Weights of a small GPT-style language model, trained from scratch on English Wikipedia.
Size: 16 layers, width 384, MLP 1536 GELU, vocabulary 32000, 40.7M parameters.
Training: a variant of Adam for these matrices, 325M tokens, 4957 steps.
MLP neurons of a small language model. Each row is named by its layer, matrix (up: input weights) and neuron, and shows model dimensions 256-383. Each number is 128 + 32 x the weight over its row's rms, rounded and kept within 0 to 255.
After each neuron's rows, "fires on" lists the tokens most often at its 100 highest values on Wikipedia text that the model never trained on.

L2.up783 [137  41 114 185 177 134 105 130 152 123 158 161  79  80 152 103 169 139  95  99 124 123 148  90 121 127 145 136 109 106 133 162 127 120 133 115 109 112 132 124 133  80 151 161 107 127  97 130 152 101  77 189 127  89 178 172 140  69 119 119 107  87 112 139  71 162 101 107 117 181 202 111 121 115  74 115 135 178  91 158 101 125 142 173 152 151  81 107 130 147  83 141 130  98 124  75  85 122 133  91 158  87 176 126 162  95 119 112  92 134 140 165 121 128 109 162 123 124 162 145 184  90 140 159 126 166 137 174]
fires on: ")", " the", ".", "),", ").", " where"

L2.up511 [144 105 193 129 145 206 100 132 116 148 117 175 131 155 115 155 163 148  73 157  89  76 152 129 101 170 105  63 175 111 138 127 125 117 110 199 100 148 111 108 135 110 144 115 198 103 147 154 155 109 160 111 109 140 175 164 129  98 132  95 169 131 131 148  95 144  96 126 149 147 186  99 121 142 112  67 170 120  83 185  73 103  99  98 153 100  93 125  47 108  58  96 110 121 171 144 157  92 156 110 130 175 112 126 123 147 165 168 162 190 120 165 162 129 110 103 136 109  88 135 215 149 113 103 140 101 146 144]
fires on: " been", " was", " is", "es", "s", " ("

L9.up1310 [128 139 138 128 103 134 158 114 165  66 139 145 195 131 137 114 147 150 156 139 105 189 177 180  91 154 170  95 126 124 128 135 109 185 165  92 153  98 186 110 104 120 129 199  90 170 124 104 171 101 167  89 160 113 138 109  90 164 132  61 148  97 110 150 141  96 156 122 139 141 136 156 119 147 159 193  67 132  87 135 141 115 190 127 170 150  87 147 139 139  80  92 130 139  89 146 142 135 122 130 108 162 183  78 171 133 174 156 133 167 132 160 205 140 126 169 140 149 133  62  77 139 151 112 137 138 162 143]
fires on: " of", " due", "-", "ul", " for", " over"

L2.up560 [111 137 157 164 130 138 177 104 104  98 101 112 133 153  83 160 143 107 135 191 121  76  93 137 155 184 123  89 223 134  97 105 133 117 151 141 153 112 153 110 162 104 119 135 174 128 111 124 182 114  91 142 125 126 171  74 130 172 129 173 155  86 188 127 144 101 124 140 103 134 172 122 118 111 116 154 208  96 147 111 149 121 107 120 123 129 177 129 141 203 169  97  79 109 167 146 143 188 154  55 141 138 133  58 224 106  80 117  98 132 155 153 168 157  72 135 112  82 135 112 112 118 126 132 124 128 157 184]
fires on: "s", "–", ",", "-", " to", " –"

L13.up1387 [ 92 146 161 124 121 172 124  37 157 129  83 136  96 119 140 114 112 114 133 141  91 140 152 113 151 203 147 167 153 137 157 100 128 109  17 146 140 106 112  73  68 123 103 154 113 103 150 190 159 107  93 149  83 123 195  94 137 153  78 139 173 150 110 100 110 132 131 144 137 123 123 106 132 153  99 117 108 160 118 185 101 131 160 109 152 122 162 139  58  65 142 121 111 145 105  85 131 118 113 183 217 132 116  74 177 146 126 179 109 181 163 176 154 111 248 130 118  64 135  85 172  98 115  93 171 138 125 175]
fires on: "\n", " ", "'", " (", "=="

L2.up1455 [144  36 105 100  89 150 106 171 163 119 108 209 121 138 178 116 142 138 169 118 156 138 183 118 112 138 117  96 129 108 146 150 154 137 161 129 115 145 119 124 113 123 123 125 153 175 112 109 135 113  88  69 134 125 111  97 138 155 201  63  47 139  70 115 145 119 169 158 111  78  82 114 131  84  91 122  93 115  89 138  78 120 190 144 119 180 129 155 154  97  81 109 168 123 133  69 127  91 138 154 132 150  88 175  89 154 164 189 112 104 176 131 124  81 155 180 172 119 110 152 108 130  98  97 131 133 173 108]
fires on: "'", " the", " \"", ":", ")"

L2.up759 [ 77 105 122 160 139 182 144 120 144 154 115  66 120 143 108 153 128  92 149 203 132  76  67 101 149 139 118  77 137 110 120 128 132 132 159 158 117 145 125 123 170  95 143 159 118 150 149 159 212  87 105 149 146 111 201  93  93 134 134 166 141 121 128 124 111 110 117  88  86 144 201 151 168 120 128 100 154  98 148 113 133 129 145  49 107 116  98  89 152 163 168  94  57  83  65 148 117 176 153  76 136 159 112  73 187 135 120  84 148 173 142 153 142 160  75 168 163 129  97 114 144 128  70 154 140 106 126 152]
fires on: ":", " to", " –", " or", " and", " x"

L10.up219 [140 204 132 153 153 182 140  80 112 136 142 203 147 132 144 134 176 119 164 178 116 115 159 122 106 154 161 179 178 145 107 122 108  90 104 159  96 146 148 107  69 136 132 145 183 121  53 170 170 150 150  70 130 115 128  67 161 131 156 154 135  81 130  88 113 123 170 183  82 106 160  51 136  91 131 135 123 128  77 103  68  83 162 115 122 118 126 158 185 100  95 167 111 130 120 139  94 155 139 111 170 141 102 101 129 123 142 140 124 128 174  92 174 150 134 143 121 124 162  94 100 143  94 114 137  94 112 120]
fires on: " and", ",", " he"

L9.up1243 [133  88 132 163  94 108 157 142 141 117 129 156 136 115 172 164 167 129 157  86 116 146 129 161 142 118 149 128  99 130 186 160 123 150 171 105 119  95 108 103 131 127 153 133 112 127 129 120  99 138  55 133  94  61 177 152 100  87 149  64 104 140 186 150 124  87 155 130 123 159 128 148 119 100  40 132 153 155 116 174  90 149 137 143 186 124  87 160 159  69 144  96 174 127  33  81 111 180 127  76 105 120  81 143 127  95 160 205  65  82 163 143 132  75 183 105 127 121 178 136 127 141 107 138  99 183 167 177]
fires on: "'", " the", " two", " his"

L13.up956 [182 106  98 134 140 106 170 166  76 146 110 106 143 118 146  90 177 117 121 169  59 130 101 105 125 147 143 180 151 134 172 145  83  94 151 141  77 122 120 125 145 104  89 196 206 108  94 127 144 152 112  64  87 120 134 141  89 170 162  92 163 140 131 122  89  34 167 175 106 170 139  97 129  99 121 151 133 171 113 175 106 127 209 122 217 107 131 165 162 130 128 131 141 132 141 129  92 139 182 123 162 144  86 101 188 109 166 122 107 176 130 117 174 103 123 156  91 100 178  49 134 119 105 150 132 121 111 110]
fires on: ".", "\n", " |", " 3"

L2.up1159 [151 129 130 115 155 148 134 115 141 138 102 136 130 145 174 124 110  98 147 149  83 159 131 115 153 119 170 127 117  75 103 170 176  83 143 163  83  87 162 119 169  74 152 119 118 109 127 136  85 116 120 152 115 135 141 153 109 123  83 130 119 108 142 129 112 132 129 104 162 152  78 127 186 113  86  78 105 193 156 139 177 127 155 131 161 157 104 146  72 102 113 170 135  63 127  88 130 106 123 156 151  96  84  31 143 126 149  98 119 116 161 200 110 123 108 136 143 160 182 113 196 137 122  77 191  70 190 132]
fires on: " \"", " to", " with", " into"

L13.up1017 [155  85  74 139 143 136 107 143 137 137 109 140 123 163 194  92 108  33 115 149 125 123 112  95  72 138 129 157 112 142 167 159 104 119 151  45 154 119 131 124 158  86 110 153 145  85  45 153 135 109 131 166 128 126 156 157 172 156 104  74  75 158 102 134 135 130 143 140  52 157 194 125 157 113  49  98 165 139 121 137 127  81 140 148 144 117 117 116 119 117 118 117 166 137  86 112  86 130 153  69 133 115  89 157 145 141 134 127 118 138 119 104  88  92 154 233 101  98  84 122 187  69 113 117 194 124 179 165]
fires on: ")", "\""

L2.up1382 [104 120 129 111 158 152 128 139 191 146 159  82 147 102 154 121 110 153  70 142 164  62  85 113  83 152 174 125 126 141 143 121 123  66 115 153 159 141  88 131 117  72 144 157 141 179 120 162 130 110 113 133 136 188 179  98 124  98  95 139 149 186 134 128 112  78 107 121 110  94 150 108 102 129 149  70 150 155 148 140 143 115 155 129 148 104 108 185  93 138  84 146  90  33  79  65 147 114 163  97 107  96 119 119 121 111 188 131 124 118 146 114 116 144 107 155 110 156  66 176 130 132 104 100  86 127 188 165]
fires on: " |", ",", ";", " -", " /"

L2.up628 [105 132 147  74 106 174 122 134 135  86  48 207 164 133 156 126 132 156  93 167  95 120 188 183 117 183 150  84 188  87 116 137 170 115 169 169 171 139  54 102 168  87 122 127 131 141 140 131 173 125  84 119 118 122 150 146 166 103 126 172 183 106 158 149 124 147  57  86 109 168 180 170 149 132  80 114 170 134 101 143 140  92 117  37 107 101  68 133  81 155 107  82 124  63  94 130 131  93 135 114 139 102 108 139 161 105 138 153 110 178 136 127 195 132 144  81 129 146 136 137 155 122  88 131 212 127 156 147]
fires on: " (", " had", " of", " (1", " was"

L2.up437 [115 142  74 167 181 176 128  82 126  58 149  72 124 165 111 121 120 120  92 151 147  74 114  94 155 117 107 117  94 105  99  66  89  94 112 117 123  94 116 113 163  55 106 189 125 131 129 185 126 141 175 135 130 139 151  95 111 166 119 151 154 152 178 142  90 117 200  93 104 120 155  97 127 182 180 152 172 112  99 146 142 179 129 147 183 151  99  80  93  92 130  92 103  84 114 116 128 149 179  98 160 157 126  91 173 143 138 172 122 133 235 141 120 123 109 147 114 140 128  94 160  76 132  76 117 147 142 135]
fires on: ":", "-", ";", "="

L13.up1059 [190 122 133 131 146 144 132 114  90 140 128  60 154 148  64 103 102  57 121 104 100 132 152 148 143 126 140 133 131 162 235 137  77  80 117 184 145  25 130 128  45  79 118 174 154 121 145 148 130  90 145 125 134  96 127 130 110 160 157 100 159  93 150 135 108  72 169 142 142 125 123 184 121 146 141 122  95 111 152 115 127  83 192 161  99 128  84 142 167 142 157 116 139 113 144 100  65 148 132 132 117 176 149 101 107 118 188 175 123 138 147 114 117 133 116 138 132 134 157  78 178  97  94 163 199 120 115 153]
fires on: " In", " the", " in", " to", " by", " at"

L2.up134 [ 81 100  80  88 132 197 167 110 127 131 117 130 106  90  99 115 103  98  73 138 124 154  56  88 143 151 125 110 133 154 117 155 140 125 112 139 154 174 142 115 128 103 119 161 161 141 115 116 133 108 126 111 118 115 128 129 144 100  90 120 155 143 110 158  88 129  93 131 154 112  98 143 171  92  81 133 214 102 130 212 121 164 138  85 150 159 105 156 111 124 118 145 120 106  96  88 119 101 150  60 149 105 117 127 158  84 163 140 144 143 106 137 164  85 107 168 177 128 109 144 169  89 143  84 111 163 155 165]
fires on: "M", " R", " LAT", "z", "SC", " m"

L10.up423 [135  69 127 157 157 129 119  79 142 146  85 121 162  51 100 116 163 144 118 124 109 154 146 133  73 163 131 163  98 120 101 140 116 114 185 173 168 116 134 132  93  80 124 177 153  64  82  87 199 115 116  72 153 107 120 138 122 131  88 121  88 146  96  84 109 144 136 134 133 157 158  70 184  97 102 116 123 108 153 174  69 112 130 140 106 141 126 125 173 127 131 119 102 114 191 171  80 103 111 158 173  86 144 101 158 180 172 181  85  90 158 156 151 129 100 140 115 136 164 119 115 116 171 151 153 137 140 191]
fires on: ".", " in", " the", " its", " his", "-"

L2.up1017 [132 122 173 150  87 130 194  84  77 146  98  94 129 117 122 189 134 122 163 168 145 126  75  90 109 137  89 164 158  99 115  84 128  66 105 109  95 158 183 126 113 114 140 133 140 183 117  99 236  82 101 138 138  96 121 133 122 120 172 148 154 137 161  23 140  93 135 116 139 115  86  99 128 121 127 117  98  76 122 117 139  86 101 149 107 179 124 129  82 144 143 139 115 128 162 147 105 116 156 141 156 113  90 130 146 137 135  99 158 122  55 195 123 149  73 150 155 171 116 105 134 158 161 154 162 114 127 151]
fires on: "s", " and", " to", "ed", " from"

L2.up189 [ 92 171 117 150 133 152 213 138  54 117 120 128  93 163 117 140 208 139 104 136 125 127 126  94 177 115 145 170 194 108 124  99 131 147 112 160 105 108 158 107 132  84 144 133 125 114  70  64 208 154 115 101 139  88 152 108 104 140 117  97 163  52 157 101 212  79 160 135 138 117  84  90  92 120 116 216 106 124 108 136 192 102 106 167 114 141 138 110 121 168 123 113 131  99 135 119 116 138 156 120 141 145 150  77 163 124 135 168 133  97 168 152 134 146  86 134 147 186 183 134 112 111 155 158 117 139 101 152]
fires on: "ed", " and", "-", " of", ",", "–"

L10.up1468 [110 127 144 139 147 134 140 114 173 141 169 137 158  81 125 101  67 123 128 130 107 113 104 126  68 202 134 127 109 110 128 149 135  70 213 151 159 115 131 108 121  77 133 200 129 178 159 132 111 117 143  78 128  72 141 136 140 114  85  95  95 147 142  86  60 203 151  99  83 163 191 107 115 117 105 142  73 101 149  97 119 149  92 117  77 148 167 149  91  85  85 139 183  68 160 109 154 122 147 113 136 131 140 109 164 126 138 127 132 120 157 123 157 151 101 134  95  87 148 157 152  75 117 125 150 126 150 164]
fires on: " |", " the", "===", "=="

L2.up314 [142  66 172 109  92 124 193 160 145  81  95 107 162 110 150  94 114 130 155 100 120 123 154 140 106 138 130 144 150 211 115 145 124 145 156 105 146 183 131 110  82 128 144 135 187  70  72 130 144 138 172 112  99 132 117 131  99 166 197  57 147 120 174 113 114  92 203 192 131 136 143  83 124 116 113  63 126 151  99  99 147 139 110  69 145 115 164 165 127  50  94  90 141 182 125 148 127  57 147 154  61 129 181 121 147 121 143  93 107 118  78 150 132 113 195 167 141  84 122 162 156 102 100 116 211 149 175 102]
fires on: " of", "in", " from", "ped"

L13.up527 [189  85 100  93 141 133 119 119 105 149 120 147 150 136 119  81 153  73 135 168 121  89 141 118 142 145 104 168 166 131 109  84 114  96 140 154  99 103  93 137 108 106  97 179 191  93  89 190 118 155 114  96  96 117 163 116  64 152 133 117 156 135 156  86 111  28 115 199  58 110 163 132 127  84 180 102 137 179 141 137 121 119 160 118 152 109 116 133 117  82  93  99 204  87 115 117 100 119 168 110 113 177  86 108 120 142 164 116 132 152 161 137 143 108 137 143  90 138 146  37 138 114 105 188 122 152 130 137]
fires on: ".", " |", "with", " of"

L2.up1344 [ 75 115 120 121 129 180 146 100 122 100 125  68 136 121 139 149 153  68 132 134 135 128 125 123 155 178 165  98 190 153 105  78 129 122 123 139 153  59 141 113 164  99 171 155 115 188 114 111 217  80 111 152 116  46 202  90  93 129 158 126  93 116 114 134 204 100 143  81 136 188 191 118 178 132 132 109 180 133 167 108 129 127 144 120 116 120 101 108 167  83 189 113 105  91 158 102  85 100 126  59 144 124 174  99 160 129  92 109  84 106 160 136 121 110 127 164 144 129 198 163 192 140 131 141 151 112 139 156]
fires on: "-", " that", " to", " a"

L2.up1387 [117  39  82 109 112 179 172 143 106 170 106  82 174  82 183 150  97 124  96  92 144 116 113 141 112 138  82 122 158 144  91 154 124  99 127 117 154 167 131 122 107  92 155 154 134 128  97 110 100 126 135 140 149  97 129 172 146 113 133 151 143 168 118 153  91 153 135 129 129 134 123 167 198 159  54 146 211 119 150  80 124 120 131  99 121 147 125 103 114  88  83 117 118 139  70  97 136 119 199 101  93 105  80 148  92 111 145 114 129 126  91 129 119 105  94 225 126 136  73 120 149 132 144 108 135 161 174 176]
fires on: ".", "-"

L10.up173 [173  91 106 143 110 133 154  91  77 143  66  92 129  98 179  99 162 121 147 164 115 108 143 127 118  79 141 157 127 127 149  95 153  78 155 141 174 109 150 133  73 107  81 176 139 164  83 165 166  92 114 111 147 114 147 118  60  95 140  80 185  87  75 133 134 115 143 110  96 142 119 113 142 130 177 149  71 136 104 131  63 114 182  95 147 153 106 168 147 178 104 121  93  52 114 142  69 152 105 182 109  62  96  75 141 114 204 154 127 122 147 105 122 167 128 154 104  96 152  89  85 132 101 158 140 144 158 199]
fires on: " the", ",", " |"

L2.up202 [133 139 119 159 107 138 120  89 144 125 112 138 164  83 239  95 134 110 113 110 131 117 105 137 151 117 165 147 104 111 104 163 105  69  98 160 142 129 162 130 134  90 118 186 117 124 118 100 109 151 163 196 159 135  86 106 114 133 102 149 134 174 124  58  59  90 151  92 126 101  72  95 134 101 110  91 144 113  85 122  95 148 181 159 150 102  78 121 136 117 128 127 142 124  98 106 120 180 139 147 122 157  64 123 114 151 124 128 157 142 159 139 123 120 139 121  74 121 115  86 127 136 129  81 132 145 126 154]
fires on: " |"

L2.up476 [157 146 149 160 110 165 164 159  18 115 122 132 142 167 102 157 169 143 114 119  71 127 117 129 150 135 136 153 173 120 154 149 139  91 149 176 189 148  90 112 114 107 158 150 121 117  64 148 192 134 172 145 137  74 159 148 113  66 103  47 190 141 118 161 142  82 109 131  81 125 107 107 105 113 108  95 106 126 136 103 139  66 172 109 164 127 126 155 151  76 135 155 117 156 152 114 142 114 167  73 151 104 103 115 154 141 201  94 166 124 100 111 159 118 120 101 132 188 158 183 139 140 148 134 136 106 159 159]
fires on: " both", "in", " People", " by", "an", " of"

L2.up466 [144  91 136 136 201 149 117 127 114 119 127 127  99 120 159  93 107 117 102  88 158 136 138 104 147  88 113 175  37  95  89 157 139  78 160 149 154  98  97 139 121  95 151 163 113 107 126 159 126  85 143 146 137 115 101 118 115  71  84 150 130 111 124 166 111  96 113 126 141 131 111 140 138 161 142 117  95 198 143 103 136 180 179 157 135 164  82 117 184 128 120 125 137 104 109 141  96 125 157 167 168 149 167  84 118  93 128 100 127 142 167 110  87 175  95 107 126 154 198 170 154 103 113 119 133 142 150 131]
fires on: " with", " |", " With", ":", " to", " by"

L9.up658 [104 146 117  81 147 150  77 148 136 124 134  78 151  41 154  88 154  57 110 108 137 102 157 125 132 131 132 182 150  98 172 143 119 125 112 130 144 127 123 147  95  18 181 153 154 139 123 155 115 130 124 150 162 130 166  91 115 119 133 150 112 155  91 120 119 123  95 155  67 121 140 118 118 157  75 127 118 137 108  40 106 137 102 138 103 144 157 153 118  80  82 123 148 154  86  86  98 195 183 141 114 137  47 138 105 144 173 124 142 121 151 129 129 186 110  99 180  74 159 136 165 178 143 123 121 181 147 156]
fires on: " |", ":", " -", "|"

L10.up191 [154  82 135 112 149 160 132 107  61 122  27  78 138 152 153  69 124 100 175 153 122 104 117 149 125 106  84 108 113 130 116  65 122  83 149 211 171 138 172 115 121  70 107 139 109 176 123 188 119 158  98 131 130 121 131 104  77 101 134  79 123 100 138 137 151  65  89 105 126  88  73  81 114 156  98 132  99  91  98 160 114 153 131  91 108 169 174 165 122 116 157 149 129 134 107 165 143 142 166 101 109 129 103 107  81  70 157 159 108 135 161 139  97  89 125 189 183 151  99 108 162 131 143 135 126 127 194 128]
fires on: " |", "s", " the", " was", "'", ","

L2.up1087 [119 128 121  90 156 100 144 113 123 145 116 143 124 185 121 174 136 183 138 106 147 124 124 125 111 122 150  90 189 111 108  90 113 165 134 182 166 148 119 119 146  88 148 158 129 181 110  93 183 149 120 147 138  92 163 128 102  91 122 116 161 102 130 103 131 130 140 105 224 144 176 120 155 129  97 163 110 157 171  87  94 127 111 117 143  60 100 151 139 120 105  61  72 136  93  90 127 108 172  47 129 162 136 133 146 106 126 147  83  86 113 126 145 119 131 149 136 140 142 170 174 107 126  77 128 198 156 133]
fires on: " |", "-", " 5", " 2"

L9.up376 [ 81 161 119  98 104 160 157  99 166 152 179 105 135 117 110 114 174 167 141 146  87 159  88 134  96 109 114 148 130 126  96 154 119 149 123 134  87 144  67  98  73  88  75 169 104  97 109 105  96 155 167 157 172  86 139  91 114 123 155 108 193 136 130  85 122 135 181 121  75 114 185 102 191  92 204 145 162  90 131 131 181 115 122 115 120 158  82 109 183 148 120 137 157  44 141 112  94 152 141 160 146 179  58 132 172 114 202  64 179 160 111 106 144 120 138 129 100 101 147  62 131  77  98 207 102 142 126 143]
fires on: " of", " Di", " De", " |"

L2.up1177 [113 181 192 150 131 156 183 152  96 155 118  90  95 102 100 184 125  74 119 198 139  53  79 149 131 140 164 113 192 127  96  90 111  94 176 127  67 116  97 110 153 105 151 155 110 123 102 124 171  63 135 177 138  76 138  86 104 174 125 133 158 111 155  85 185  92 102 119  62 118 146 123 176 145 140 167 160 108 131 109 152  93 141  77 135 102 157 109 144 146 184  85 117 169  74 191 123 179 166  87 127 137 173 114 204 134  87 124 142 150 131 139 125 154  81 164 136 121 114  84 114 110 103 114 110 113 122 195]
fires on: " to", "–", " and", "/"

L2.up863 [119 123 110 120  71 214 125 161 151 113  92  97 169 143  88  91 110 104 149 154 146 104 122 127  86 147 169  97 152 127  75 115 144 104 177 153 118 119 156 132 111  71  99 154 158 137 154 141 168  90 121 129 166 114 112  67 106 130 189 131 141 164 171 155 159 104 184 167 149  99 118 129 154 119 157 199 130 143 135 123 162 113 165  90 100 161 151  69 105 138 152 145 173 109 121 141 136 150 143 151  96 119 117 154 146 110 158  94 161 145 159 117 122 155  85 171 200 119  98  48 118 154  88  88 125 123 177 186]
fires on: " of", " for", ":"

L2.up1522 [106 125  58 126 197 146 114  93 157 167 109  86 143  93  96 108 130  54 140 135 123  99 110 138 179 117 146 151 167  89  74  72 112  99  89 194 190 129 150 123 163 100 131 142 194 149 108 111 184 120 106 116 128 117 162  85 101 134 108 141 150  94 159  91 143 105 171 140  64  74 109 132 138 128 173 205 148 127 143 148 130 118 138 126 123 131 103 133 152 122 129 144  91 129 155 142 126  99 148 102 161 152 139 105 127  97 162 124 109 136 199 174  99 129  58 160  52 136 115 125 137 131 103 132 127 116 147 142]
fires on: ":", "s", " and", ";"

L2.up94 [156 138 165 155 129 140 143 158  57 130 103 103 117 110 145 134 141 165  96  82  55 125 176 143 111 136 147 136 123 169 133 164 107 127 145 109 128 108  99  92 101 134 133 130 152 127  44 114 107 143 174 170 130  99 126 210 104 142 151  89 164 158 122 178  89 103 102 172  88 136 140  99  92 140 150  86 196 143 149 164 106 126 123 144 190  52  99 132 134  84 100 142 136 157 128 139 110  59 150 168 145 149 184 134 166 118 153 137 131 172  59 133 137 132 157 105 145  86 122 161 128  91 159 160 110 119 164 151]
fires on: " most", " Votes", " %", "in", "r", " of"

L13.up450 [134  96 142 101 112 185 126 115 137 125 185 126 146 122 149 134 142  85 106 147 125 150 107 159 112 169 191 147  86 105 159 140 112  45 103 143  56 128 153  87  93 113 133 171 121  84  43 110 166 135 151 105 110 112 109 119 130 102 140 150  97 153 126 112  94 129 161 156 118 168 140  86 153 167 133 147 122 155 151 174 102  76 186  95 158 138  97 114 130 105 136  91 172  62 121 111 143 127 130 126 222 102 105 151 188 133  97 168 125 132 135 161 161 138 109 158 137  89 115  64 115 189  92  97  81 109 132 177]
fires on: " \"", "\n", " as", " is", " it", "—"

L2.up51 [ 92 108 110 105 142 145 130  97 101 141 125  97  65 120 134 148 155 156 113 129 159  82 125 157 214 123 205 106 191 170 132  69 133 126 127 164 153 146 159 106 158  63 118 180 120 150 139 135 181 110  98  99 171  92  97 136 109 145 143 117 184  53 109 117 125  93 161 110 117 115 144  69 112 119  95 188 115 165 124 107  75 135 127 111 167 103 114 191 136 188 174  60  82 117  88 152 121 143 166  17 144 111 125 129 110 111 137  90 114 115 161 129 129 143 123 141  78 145 146 136 173 169 119 127 135 125 144 111]
fires on: " |"

L10.up1508 [156 102 106 128 181 126 124 123 128 113 127 132 176 151 107 108 180  86 115 136  71  67 131 109 103 126 151 192 174  91  78 149  72 127  14 130 149  89 137 119 105  98 144 150 185 117 111 171 176 142 153 194 152 165 125 142 155 100 141  44 142 167 141  81 122 131 151 176 121 122 107  97  85  71 134  88  98 116 103 185 111  70 119 104 124  91  96  80 193 101  87 154  79 198 188 173 143 121 157  40 116 183 169 151 123 126 111 132 128 179 117 165 147 159 152 126  58 108 120  93  95 127 138  62 107 128 123 139]
fires on: ",", " wrote", " and", " makeup", " ("

L2.up482 [ 92 128 101 120 170 127 116  36 128 138 137  71  76 102 104 142  96 131 137 147 149 115 100 120 132 118 169 112 182 114 144  63 106 127  78 171 176 140 137 119 152  48 160 151 123 158 151  85 176 105 143 152 147 141 146 137 111  97  85 118 128 107 104  77 107 166 126  96 116 112 158  85 160 105 117 155 118 134 129  91 106 209  87 125 148  81 115 202 124 132 148  47  65 114  87 123 125 118 177  74 120 132 159 111 128  92 151 115  82  90 151 149 114 163 106 166  93 131 144 111 169  70 145  95 144 134 139 127]
fires on: " |", " 0"

L9.up1040 [162 116 100 130 152 125 110  78 168 121 166 124 137 168 111 112 118  96 158 164  59  92 147 108 122 199 193 111 119 122 171 122 117  36  77 123 122  75 150 109 131  81 115 150 170 137 150 119 136 117 139  70 115  86 193  84 135 147  76 146 122 102 161 126 126 147 126 186 136 113 148  98 181 136 134 110 162 150 152 132 107  92 160 161 157  83  69 145 112  89  93 172 158 187 146 140 126  82 144  78 186 167 148 111 133  95 163 152  86 114 164 181 184 178  96 117 126 107 159  62 194 143 121  95 135 120 147 166]
fires on: "\n", " \"", ")", "'", "\""

L2.up577 [162  83 132 146 140 139 117 127 140  85 156 148 216 126 121 130  84  82 130 167 102 133 159 144 128 162 179  97 114 182 129 154  93  70 141 126 155 121 153 125 117 103  81 154 156 120 138 165 188 125 150 105 136  99 146 148 123 140 117 112 152 214 153 148  67 134 152 207  68 170 186 120 149 130  92  98 162 147 164 137  97 137 131 167 148 106 107 161 191  84  34 138 161 119 129 103 112 161 187 101 124 168 159  64 109 130 115 171 120  70 104 152 161 139 115 108 187 124 142  91 134  80 147  90 149 143 197 119]
fires on: " for", "'", " \"", "-", " there"

L2.up1352 [148  71  83 150 129 127 167 117 138 101 121 144 173 111 115 159 195 134 184 145  96 140 152 150 161 165  94  67 153 125  89 135  95 165 165  97 160  77 136 113 157  92  95 154 134 129 158  96 114 135 151 111 132  90 151 106  92 165 113 110 104  78 133 148 183 157 153  97 121 125 161 186 188 117  94 130 192 103  96  95 159  72 150 159 193 160  90 105 134 134 125 115 132 140 107 143 105 100 129 140 137 137 134  64 160 119  95 146 140  87 159 150 222 123  96 157 148  98 207  91 153 152 166 139 177 123 190 194]
fires on: "-", " of", " 17", " New", ")"

L9.up1280 [129 145 119 151 112 164 137 108 147 182 120  97 126  72 168 115 138  76 127 123 159  44 149  88 133 121 145 135 149  83 185 120  96  64 140 146 159 139 121 126 104  84 141 182 197 102 148 159 118 111 103 173 141 117 167  70 143 104 152 165  65 149 135  85  30 125 133  93 104 117 154 112 172 145 111 120 122 124 136  86 144 119 118 106 139 106 152 106  67  90  70 124 122 138  79  84 121 159 146  98  94 115  75 140  95 136 165 163  99 101 125 150 185 144  87 116 110 106  81 141 226  82 121 109 106 198 187 182]
fires on: ".", " |", " the"

L10.up1322 [ 92 152 143  79 167 129 154  71 140 165 111 100 132  99 139 154 158 133 150 206 108 126 116 118 152 137 170 167 139  90 137 113 129 108 103 178 179 147 102 109 139 128 110 102 115 137  94 139 136  90 120 148 152  91 122  72 151 146 160 126 111 113 154  62 158 139  95 102 104 153  84 109 135  81 192  82 177 136 116  86 121 147 118 102 118 161  97 147  60  57  60 121 106 152 139 153  96 127 138  89 179 152  62 121  79 137 159 151 162 109 133 161 118 131 120 219 110 133 149 138 150 134 180 165 125 137 108 131]
fires on: ",", " and", "s", " |"

L2.up1044 [130 170 107 147  99 148 146  42 118 128 100 109  92 140 116 144 157  84 148 149  84 132 108  66 200 105  46 131 107 159 146 156 127  86 195 170 139  73 119 118 163  63 123 171 115  87 149 142 140  87 195 150  93 100 171 101  76 129 151 160 157 110 130 114 101 122 119  72 109 138 186 178 162 101  86 109 107 141 119 100 124 124 176  95 202 165 114  99 109 158 159  85  89 123 134 124  90 135 135 160 117 138 116  72 172 127 114 104  96 173 173 175 155 101  88 135 142 100 212 150 142  73 126 157 179 126 122 141]
fires on: " to", " as", " by", "→", ":", " with"